MLP neurons of a small language model. Each row is named by its layer, matrix (up: input weights) and neuron, and shows model dimensions 144-207. Each number is 128 + 24 x the weight over its row's rms, rounded and kept within 0 to 255.
After each neuron's rows, "fires after" lists the tokens most often just before its 100 highest values on Wikipedia text that the model never trained on.

L15.up1282 [174 145 154 142 144 112 156  94 111 157 129 118 146 139 149 111 130 100 153 103 139 103 136 102 120 148 151 132 123 111 108  75 135 165 163 150 150 158 153 145 112 110 117 141 183 164 105 172  75 110  97 116 177 102 123 136 107 121  98 121 121 114 120 148]
fires after: "-", "|", "\n", " |"

L15.up572 [180 104 157 105 125 147 173 115 190 142 135 147 123 143 161 155 175 120 132 135 114  84 122 188 122  86 151 148 149 154 113 128 116 158  89 109 136 122 137 160 126 125 114 103 163 135 133 127 127 162 113 107 150 143 151 120 132 144 127 167 130 120 124  95]
fires after: ".", ",", "-", " the", "The", " The"

L9.up537 [159 136 169 156 141 103 109 143 124 157 117 137 154 113 149 115 122 130 156 111 143 121 141 113 112  72 111  93 116 142 166 141 136 165 139  97 128 166  95 142 121  83 142 129 176  95 146 148 121 131 155 139  97 141 143 107 109 151 168 139 123 158 122 165]
fires after: "\n"

L2.up1239 [182 157  81 117 136 101 139 111 146 159 113 117 121 106  88 165 166 160 109 130 181 106 125 129  94 135 121 119 152 139 109 107 111 135 112 117 103 109 104 125 129 136  90 103 175 150  93 163 142 139 145 153 113 130 132 132  96 119  88 141  86 105 120 176]
fires after: " —;", ";", "|"

L4.up928 [157 106 156 136 108 120 106 146 121 123 108 132 155  63 126  74 114 119 146 114 156 114 123 129 155 118 176 160 151  96 140 169 155 120 134 172 121 147 114  96 107 111 121 110 171 124 132 143 162 127 111 158 128 122 122 142 167  79 154 125 171 130 147 130]
fires after: " C", " D", " P", " K", " c"

L15.up476 [119 140 141 165 104 130 116 149 138 129 112 127 143 144 151 124 105 116 131  97 143 119 165 147 171 101 135 111 152 180 157  94 135 171 116 136 130 184 134  78 131 123 133 101 177 169  96 127 139 102 112 112  97 114 139 133  74 118 147 114  99 103 138  99]
fires after: " F", " f", " G", "f", " g", "o"

L15.up1389 [176 142 124 116 107 101 158 113 145 109 158 135  99  92 102 165 134  47 146 113 136 130 158 144 119 162  86 119 122 139 131 116 108 135 109 144 117 169 136 142  99 125 160 132 134  97  70 143 144 159 139 175 146 114 165 164 134 109 127  98 120 156 107 154]
fires after: " |", ")", "|", " C", " b", "a"

L15.up1393 [129 154 140 136 104 115  98 106 129 128 126 155 130 156 109 128 118 140  94 119 118  90 140 172 131 105 128 146 129 115 135 119 154 150 109 162 118  91 115  78  86 133 123 131  98 104 151 127 105 141  66  90 127 127 138 110 103 161 150 150 114 128 148 166]
fires after: "\n", " (", ",", ".", " \""

L4.up1058 [104 167 119 101 125 160  81 115 101 191 135  97 137 119 126 107 143 130 119 133 140  88 130 116 132 156 163 128 151  59 176 155  92 142 107 114 123 162 133 123 137 144 132 154 101 153 108 120 143 169 149 140 128 132 153 129 131 140 104 146 111 108 141 154]
fires after: ".", "S", " St", " S", " M"

L4.up1420 [120 115 147 114  93 125 108 144  93 137 100 140 172 101 142 102 157 107 138  92 126  97 101 134 115 123 139 147 136 113 140 104 109 165 137 146 173 145 120 105 154 122 116 152 128 137 101 110  67 149 100 101 171 107  95 164 124 134 137 121 136 114 182 139]
fires after: "-", "|", " sub", " (", " c", " •"

L9.up1060 [144 121 149 128 153 178 141 129 147 124 135 138 127 147 157 131 125 139 117 144 111 108 163 122 129 132 124 135 147 153 111 104 113 134 111 136 103 116 123 143 157 143 121 142 113 110 175 134 154 132 125 103 114  91 100 126 143 149 136 149 124 155 111 133]
fires after: ",", " b", ".", " B", " Z", " K"

L9.up1140 [146 142 142 144 156 105 115 142 136  92  99 111 117 166 117 142 155 139 133 130 110 126 169 111 138 131 117 100 100 113 146 120 121 111 113 136 112 153 112 144 167 129 100  54 101  99 118 158 105 132 109 146 102  93  89 122 136 114 123 134 141 168 124 138]
fires after: ",", ";", " that", " and", " so"

L4.up400 [ 91 109 115 154 139 121 127 117 144 152 138 121 157  95 113 159 181 127 136 151 144 134 149  97  96  95 130 127  91 157 159 113 147 143 150 146 120  77 117 147 115 100 104 149 131 130 119  81 129 118 161 111  95 132 117 114 100 141 106  88  94 123 134 143]
fires after: " (", " \"", " un", " re"

L4.up142 [115 122 157 116 147  91  92 167 147 101 116 181 138 107 116 144 140 117 123 144  87  89 143 105 119 118 143 105 134 125 152  84 100 182 126 150 126 190 131 137 169 153 136 101 143 128 103 133 147  94 160  97 134 110 133 125  91  84 157 124 143 153 128 180]
fires after: " P", " C", " p", " f", " F", " T"

L9.up794 [142 104  88 139 173 113  96 135 177 163 141 126 116 144 119 150 143  87 163 108 125 124 123 158 105 171 130 121 109 140 123 114 161 151 130 122  97 123 141 128 108 147 165 125 119 126 121  97 146 130  95 150 159 129 121 156 118 117  97 146  82  96 109 137]
fires after: " S", "S", " C", " of", " Ca", "s"

L9.up480 [143 109 131 152  99 155 153  80  79 127 177  96 120 133  94 137 133 149 130 152 130 166 123 119 104 125 144 148 123 103 138 174 114 120 173 118 149 153 143 124  84 101 174 161  98 138 126 171 109 145 111 152 144  98 137 152 100 108 164 137 151 112 178 110]
fires after: ":", ".", ",", " was"

L9.up238 [145 146 116 116 125 150 128 133 122 146  99  93 122 129 103  92 141 141 147 129 127 126 124 129 130 181 124 112 131 107 127 115 119 107 135 136 109 157 138 113 130 139 148 111 113  99  95 162 172 144 112 160 106 167 155  70 108  96 160 102 134 169  95 108]
fires after: " (", "):", ",", ":", "\":", ";"

L4.up1171 [ 94 145 108 161 161 124 102 140 115 176 132  72 137 176 159 114 131 123 143 174 125 173 118 114 117 133 114  85 108 144 124 122 137 164  90 176 142 151 143 136 137 131  85  94 122 104 122  74 145 166 172 150 115 139 104 113 135 129 127 115 136 110 116 131]
fires after: " \"", " (", "/", "R", "f", "G"

L4.up1021 [133 116 129 131 153 133  91 101  98 123 109 144 108 132 166 111  74 150 143 107 138 134 105 109  66  79 197  96 129  99 124 181 162 168 120 137 133 146 127 107 148  88 120  83 157 103  84 151 115  85 144 136 157 121 172 105 133  74 118 175  77  89 127 102]
fires after: " f", " F", "%", " D"

L9.up1419 [160 155 168 119  95 112  91 107 128 175  97 114 129 103 148  57 161  79 122  90 110 174 119 136 135 135 140 169 127 145 114 159 110  99 166 143 124 132 151 173 178 170 153 129 152 152 141 155 158 121 160  93 166  98 123 137 109 129 164 167 142 179 135 127]
fires after: " H", " h", "h", " C", " K", " Ge"

L2.up1294 [102 117 187 105 111 127 168  68 116 102 121 117 143 128 107 160 121  99 137  83 117 133 187 133 161 114 137 162 182 139 144  94 144  86 130 137  89 139 131  83 118 150  95 125 130  95 127 173 111 108 142 124 122 178 125 116 123  97 128 132 129 149 153 136]
fires after: " |", "-", " (", ":"

L4.up751 [147  80 133 177  41 166 130 129 104 147 118  88 144 118 156 150 127 133  96 108 144 125 120 100  79 181 137 119 152 108  80 110 119 151 143 170 147  85 154 136 160 113 115 140 138 126 141  55 176 115 173 149 168 133 100 159 142  91 139 171 111 124 187 125]
fires after: " M", " m", " g", "M", " Mac", " Mag"

L4.up1167 [113 194 112 163 109 171 177 137 115  98 104 129 130 131 139 127  85 112 113 180 142 154 117 146 114 158 146 121 118 141 158 120 108 145 156 165 146 108 161 120 113  91  79 116 134 127 155 120 111 120 136 129 121 129 143 141 144 138 151 157  78 124 129 133]
fires after: " M", " m", " Sp", " C", " H"

L4.up1027 [100 115 124 136 117 126 112 153 190 162 116 132 142 111 127  90 137 135 106 128 132  99 132 117 118 133 140  72 155 113 123 151 136 152  72 137 174 180 147 112 158 137 129 118 124 150  93 139 164 165 111 120 163 127 133 144 128 100 125 201 145 116  96 122]
fires after: ".", "u"

L4.up1294 [163  95  97  90 128  96 123 138 159 153 143 150 154 116 154 142 131  93 161 149  93  92 133 112  78 122 161 114 126 151 134 143 166 115  97 115 127 106 122 109 183 127 165 174 102 133 136 125 101 139 125 139 141 137 138 117 138 149 114 155 142 146 105 115]
fires after: " the", " The", ","

L4.up1111 [109 136 133 149 120 133 145 165 142  83 137 137 145 154 137 123 167  76 129 146 110 152 140 166 169 150 141 143 108 133 152 145 149 166  98 136 113 119  85  95 137 157 134 101 157  74  88 129 123 147 164 118 136 159 154 125 119 120 120  90  99 126 169 127]
fires after: " G", " g", "′", "\\", "ur"

L4.up1319 [133 161 148 145 105 139 160 173 148 116 159 120 130 133 150 124 117  69 112 100 111 153 115 168 103 118 133 166 117 122 160  88 131 147 136 101 117  86 140 186  86  98 113 100  73 125 113 114 147 141 159 112 148 155 155 103 115  62 139 188 121 102  98 160]
fires after: "\n", ".", "As", " |", ".\""

L9.up455 [128 109  82 141 132  96 120 152 150 145 114  90 156 123 123 133 110 150 138 111 138 134 120  75 176 121 111 132 152 147 148 123 136 138 134 111 116 114 130 133  68  93 117 104 104 128  99 139 106 125 116 141 129 114 111 154 175 130 111 107 103 115 185 143]
fires after: " |", " —;", " 0", ";"

L4.up1383 [ 94  95 168  88  92 126 138 127 137 130 113 132 140 174 135 149 160 138 148 152 147 125 151 118 165 122 124 139 142 123 120  79 128 107 117  79 149 133 133 104 126  98 124 153  79 139 131 152 111 113 179 117  95 138 110 104 115 133 176 111 136 137 112 146]
fires after: " (", "inc", "-", "\n"

L15.up599 [135 132 111 102 122 103 120 146 100 190 126 108 107 155 165 106  83 124 104 123 131 157 125  78 109 154 163 174 119 148 120 150 139 131 200 116  91 121 134 121  64 114 133 150 124 127 112 125 152 138 101 102 162 106 134 112 144 146 123 132 162 115 154 115]
fires after: ".", " |", "\n"

L4.up254 [ 81  81 114 127 122 177 143 112 184 104 143 131 105 115 104  96 140 134 122 126 141 102 156 138 130 134 143 129 148  81 161 115 129 130 127 112 134 152  99 108 114 122 181 140 123 142 100 137  83 167  87 133 137 145 145  95 118 120 109 134 138 135 107 174]
fires after: ",", " New", ".", " of"

L4.up304 [ 78 164 171 153 129 119 124 110 144 141 154 129 104 119 131  89 129 121 119 128 148 153 109 132 140 115 123 143 124  79 177 131 147 156 158 106 125 127 133 155  86 135 111  85 105 136 155 139 117 142 129 115 147 107 105  94  95 142  67 128 163  97 117 133]
fires after: ".", "==", "-", "\n", "===", "|"

L4.up844 [105 122 115 134 115 166 137 148 142 145 134 141  64 112 151 113 103 138 111  94 155  88 114 124 127 134 124 134 152 102 151 131 179 154 100 121 162 127 132 157 130 133 128 118  91 163 147 147 145 148 131 142 135 158 161  91 103  95 127 143 111 129  74 186]
fires after: ".", "\n"

L4.up916 [122 140 160 157 102 129 121 123 134 119  95 109 104 127 136 129 146 113 126 124 166 132 145 148 118  86 103 170 164 108 114 141  98  95 138 155 101 156 119 136  98 114  84 103 188 141 135 170  97 141 110 119 137 121 174 116 153 107 152 112 120 100 163 148]
fires after: " |", " (", ";", " S", "-"

L4.up504 [126 173 164 135 132 136 116 125 164 169 114 115 148 124 133 145 160 116 133 146 112  91 123 163 156 150 143 119 106 115 135 132 169 160 138 131  91 130 116 132 142 156  79 144 119 117 153 114 145 152 179 109  92 111 114 130 131 109 159 122 191 172 149 147]
fires after: "-", "\n", "|"

L9.up946 [ 81 138 100 174 149  79 175 120 159 127 101 129  52 171 114 160 148 104 160 113 100 106 127 100 120 102 150 146 115 116 128 102 132 145 149  99 156 146 131 148  96 131 111  94 144 177  93 171 139 148 152 127 149  99 134 101 164  95 126 137 127 144 138 108]
fires after: ",", " was", " is", ":", " and"

L9.up1505 [157 111 141 119 119 157 114 122 153 120 143 107 116 167 153 115 159 136 148 113  93  81 110 145 105 128 125 113 128 124 133 129 123 144 118 145 137  87 170 121  97 157 126 111 121 117 126 131 148 129 131 117 127 167 131 144 152 131 150 123 105 117 149 148]
fires after: " in", " of", " In", " S", "L"

L9.up225 [121 151 181 140 150 152 130  93 144 138 145 105 173 130 129 122 119 131 136 126 169 142  84 135  68  96 115 147 122 115 145 127 141 142 119 131 110 125 112 105 137 106 142 142 153  83 140  71 133 118 126  76 105  67 177 112 124 114 140 121 117 158 145 168]
fires after: "\n", " d", "D"